python train.py --head_dim=32 --vocab_size=1024 --hidden_act="gelu" --norm_place="pre" --parallel_block=false --init_std_qkv=0.0272 --lr_head=0.00594 --decay_fraction=0.868 --max_steps=7972
MLP neurons of a small language model. Each row is named by its layer, matrix (up: input weights; down: output weights) and neuron, and shows model dimensions 96-191. Each number is 200 + 20 x the weight over its row's rms, rounded and kept within 0 to 999.
After each neuron's rows, "fires in" lists the words (lower case) most often at its 100 highest values on Wikipedia text that the model never trained on; "fires before" lists the tokens most often just after its 100 highest values on Wikipedia text that the model never trained on.

L3.up164,194,210,209,198,243,222,205,216,196,218,176,186,177,206,236,195,212,157,198,163,239,229,226,179,197,202,211,207,155,225,209,202,209,176,229,165,201,173,190,169,234,200,236,254,176,175,186,212,192,226,180,225,196,211,160,222,184,139,195,208,208,185,211,203,213,202,207,177,187,227,190,201,188,143,159,208,200,220,188,185,205,194,196,190,225,222,194,204,228,216,200,209,230,197,192,171
L3.down164,188,235,196,175,222,205,183,187,199,192,211,195,201,209,210,229,206,213,229,205,245,232,197,194,199,185,185,151,208,183,209,193,175,186,188,197,191,177,209,203,250,201,187,195,207,196,198,204,213,226,171,220,202,196,196,192,205,144,174,237,192,211,247,209,212,217,199,202,218,249,178,204,234,220,159,219,231,184,207,219,196,209,185,234,198,195,150,192,233,173,182,219,191,173,239,187
fires in: "6", "3", "8", "7", "4", "5"
fires before: "| ", "|", "in"

L2.up229,200,198,201,165,228,210,194,197,201,192,189,241,182,177,190,231,228,210,172,183,185,225,220,197,142,207,175,202,222,192,199,235,205,211,190,197,216,229,182,198,215,236,167,214,200,205,196,205,186,211,180,203,216,218,229,237,198,162,203,182,200,208,220,212,216,190,250,177,222,203,202,178,221,163,205,169,215,225,203,194,184,160,198,196,206,186,212,206,178,204,176,219,187,216,237,170
L2.down229,196,189,197,230,214,155,229,190,194,211,236,212,180,207,213,194,207,205,188,175,215,209,223,207,190,209,196,179,194,198,258,193,217,209,199,210,190,207,214,230,218,222,198,197,218,164,174,186,193,166,201,226,230,232,178,207,199,173,196,163,190,171,220,203,180,195,209,206,225,198,203,195,226,162,232,192,207,190,178,195,190,202,197,201,168,212,211,208,216,219,181,218,191,198,258,164
fires in: "united", "new"
fires before: "St", "Y", "K", "J"

L2.up906,208,231,179,205,186,184,209,236,193,213,222,211,232,201,155,209,224,182,206,208,191,190,207,203,186,206,203,222,187,205,191,165,202,210,193,196,198,201,226,211,221,211,202,203,199,197,196,214,217,181,224,243,232,191,181,210,184,210,242,223,186,231,201,207,175,214,230,173,178,170,167,195,180,224,199,259,197,194,176,222,204,187,189,171,228,203,215,219,158,189,183,200,218,172,219,177
L2.down906,177,231,181,204,209,189,218,247,203,225,209,231,192,205,191,180,187,181,202,256,194,201,214,223,203,193,164,181,165,225,212,217,200,202,232,187,225,175,187,172,259,207,208,198,192,209,178,202,219,226,206,236,203,208,212,171,185,222,247,222,197,190,204,246,201,191,222,181,213,163,206,206,187,223,195,202,168,194,198,196,204,184,209,200,201,225,193,230,195,188,199,191,215,230,212,183
fires in: "became", "title", "institute", "because", "become", "constitutional"
fires before: "ame ", "u", "le ", "ut", "le", "a"

L3.up2,200,198,179,197,229,177,206,235,184,181,207,194,210,227,220,204,204,144,201,211,223,211,198,218,182,184,201,195,216,248,192,227,210,170,184,245,203,191,202,198,159,205,165,221,183,200,189,200,183,209,174,176,174,177,195,219,218,204,193,185,172,179,187,203,201,214,191,201,182,186,193,208,232,209,170,212,195,216,198,227,199,203,201,162,223,213,183,210,202,175,224,168,199,221,187,257
L3.down2,217,202,225,209,155,192,189,167,183,197,219,220,181,207,157,167,196,205,187,179,198,200,179,167,224,168,184,188,181,232,172,187,196,234,226,198,189,248,163,209,225,207,176,176,206,243,183,190,185,233,221,167,213,231,217,229,179,222,213,194,222,220,203,238,209,209,185,207,215,194,209,208,209,164,205,176,228,187,200,189,216,211,199,174,200,195,180,189,232,212,192,197,165,203,212,199
fires in: "km", "sq", "total", "aged", "in", "a"
fires before: "m", "q", "ed ", "al", ") "

L2.up0,187,207,204,208,212,190,191,197,199,215,230,196,207,236,201,188,169,173,197,197,192,201,193,205,167,184,185,188,210,196,221,201,182,162,166,211,202,192,152,245,193,204,203,176,178,204,179,193,195,165,196,199,193,232,188,213,211,213,209,205,201,204,154,196,182,194,214,182,195,172,214,216,201,232,211,228,235,240,202,186,197,239,221,178,184,196,187,233,195,198,186,228,190,212,178,236
L2.down0,197,201,206,195,202,182,202,189,189,182,243,211,173,235,219,198,203,179,225,199,191,226,223,188,187,192,196,206,178,188,186,201,189,222,187,196,188,203,149,242,163,208,210,202,159,174,190,182,194,186,225,220,188,233,202,200,188,241,190,230,193,195,209,208,219,183,184,198,210,156,229,201,175,176,230,185,201,231,207,188,180,238,200,209,200,188,238,236,216,215,211,187,177,206,181,209
fires in: "as", "villegas", "served", "thomas"
fires before: "the ", "a ", "an ", "(", "ed "

L3.up130,200,207,228,160,235,177,176,239,249,204,210,202,206,193,170,194,207,168,187,221,169,177,198,210,215,205,191,215,229,247,183,194,208,191,201,201,198,224,177,223,190,173,209,179,174,225,145,186,205,195,184,208,185,180,203,219,205,200,229,202,210,199,234,209,209,192,193,225,220,182,214,177,203,201,177,206,184,193,236,199,157,233,198,164,180,194,197,217,176,243,229,215,161,205,170,226
L3.down130,160,209,223,217,220,234,193,172,203,157,232,190,182,184,212,205,224,194,201,221,203,187,195,176,223,212,212,182,226,230,209,216,224,194,173,193,202,129,203,180,215,181,202,187,189,187,181,167,225,197,196,216,225,153,180,230,182,191,225,215,198,205,185,212,222,205,204,222,192,186,225,206,184,221,194,178,197,188,192,137,228,181,202,212,185,213,222,229,199,213,227,219,180,164,177,192
fires in: "against", "london", "league", "aged", "londonderry"
fires before: "ain", "ed ", "ue ", "on", "on ", "er "

L2.up9,205,197,185,180,174,199,180,223,151,237,193,198,202,201,208,200,204,187,217,189,200,210,194,192,195,148,224,209,158,215,195,221,194,210,223,211,204,201,221,219,147,212,198,196,209,211,201,193,189,174,207,208,217,173,207,200,184,201,171,218,210,199,211,204,202,207,221,195,164,234,215,209,163,214,203,224,221,194,175,201,212,211,195,205,233,173,231,185,196,178,195,234,213,192,199,199
L2.down9,210,211,168,187,187,218,186,194,178,235,206,215,178,213,170,199,189,208,239,212,189,204,220,200,186,171,227,164,187,239,209,185,212,222,238,194,202,202,248,182,202,198,208,194,200,215,186,196,211,201,190,212,233,181,207,203,190,214,210,224,215,178,211,228,183,199,201,186,188,228,193,250,158,221,225,164,220,220,197,191,207,208,199,193,231,167,208,166,226,199,172,242,191,222,219,156
fires in: "became", "because", "become", "coordinates", "government", "becomes"
fires before: "ame ", "a", "ome ", "om", "ord", "ment"

L5.up135,197,182,214,141,197,219,209,228,215,201,187,209,219,215,203,182,189,203,190,203,186,227,213,194,206,225,235,194,201,230,204,180,205,183,197,201,225,234,215,175,175,169,217,229,188,207,180,170,198,217,208,203,197,154,212,196,231,190,238,170,229,208,184,193,198,182,231,167,192,184,170,192,234,171,187,215,217,186,176,203,228,187,213,159,200,210,190,200,189,210,175,159,196,218,201,208
L5.down135,220,174,201,202,216,232,168,217,172,194,220,162,228,184,205,156,190,227,181,190,202,242,213,215,186,201,165,180,183,237,205,169,216,182,208,200,187,191,215,214,204,189,184,183,197,196,195,154,218,224,202,232,199,222,216,199,203,199,202,199,197,213,200,201,167,173,184,184,221,213,205,230,223,195,227,180,191,198,194,209,182,194,181,191,233,220,213,189,225,151,171,186,198,198,189,213
fires in: "until", "an", "unknown", "unit"
fires before: "l ", "ti", "i", "l", "it "

L2.up765,207,187,186,191,207,199,218,167,195,231,190,194,198,208,195,148,182,179,205,212,159,206,185,193,207,191,207,183,193,207,192,229,171,223,208,213,209,207,184,184,171,207,198,212,230,232,191,188,150,169,174,197,182,212,185,218,213,215,197,237,243,206,172,216,226,182,194,271,196,212,151,207,191,150,168,233,198,205,174,214,200,179,210,184,214,196,225,184,209,201,190,208,224,214,174,178
L2.down765,180,191,195,172,211,184,171,207,208,193,193,185,174,203,188,208,225,208,191,224,211,195,205,194,210,253,210,191,206,207,158,188,207,225,151,172,210,231,168,183,214,221,218,173,227,206,176,138,190,197,221,193,186,199,219,206,202,211,191,215,206,210,216,207,176,193,230,211,202,214,203,172,196,174,201,224,205,204,191,216,192,191,203,179,177,190,196,183,225,207,138,198,178,172,180,213
fires in: "service", "served", "serving", "services", "conservative", "serves"
fires before: "ed ", "ic", "ice ", "ing ", "es "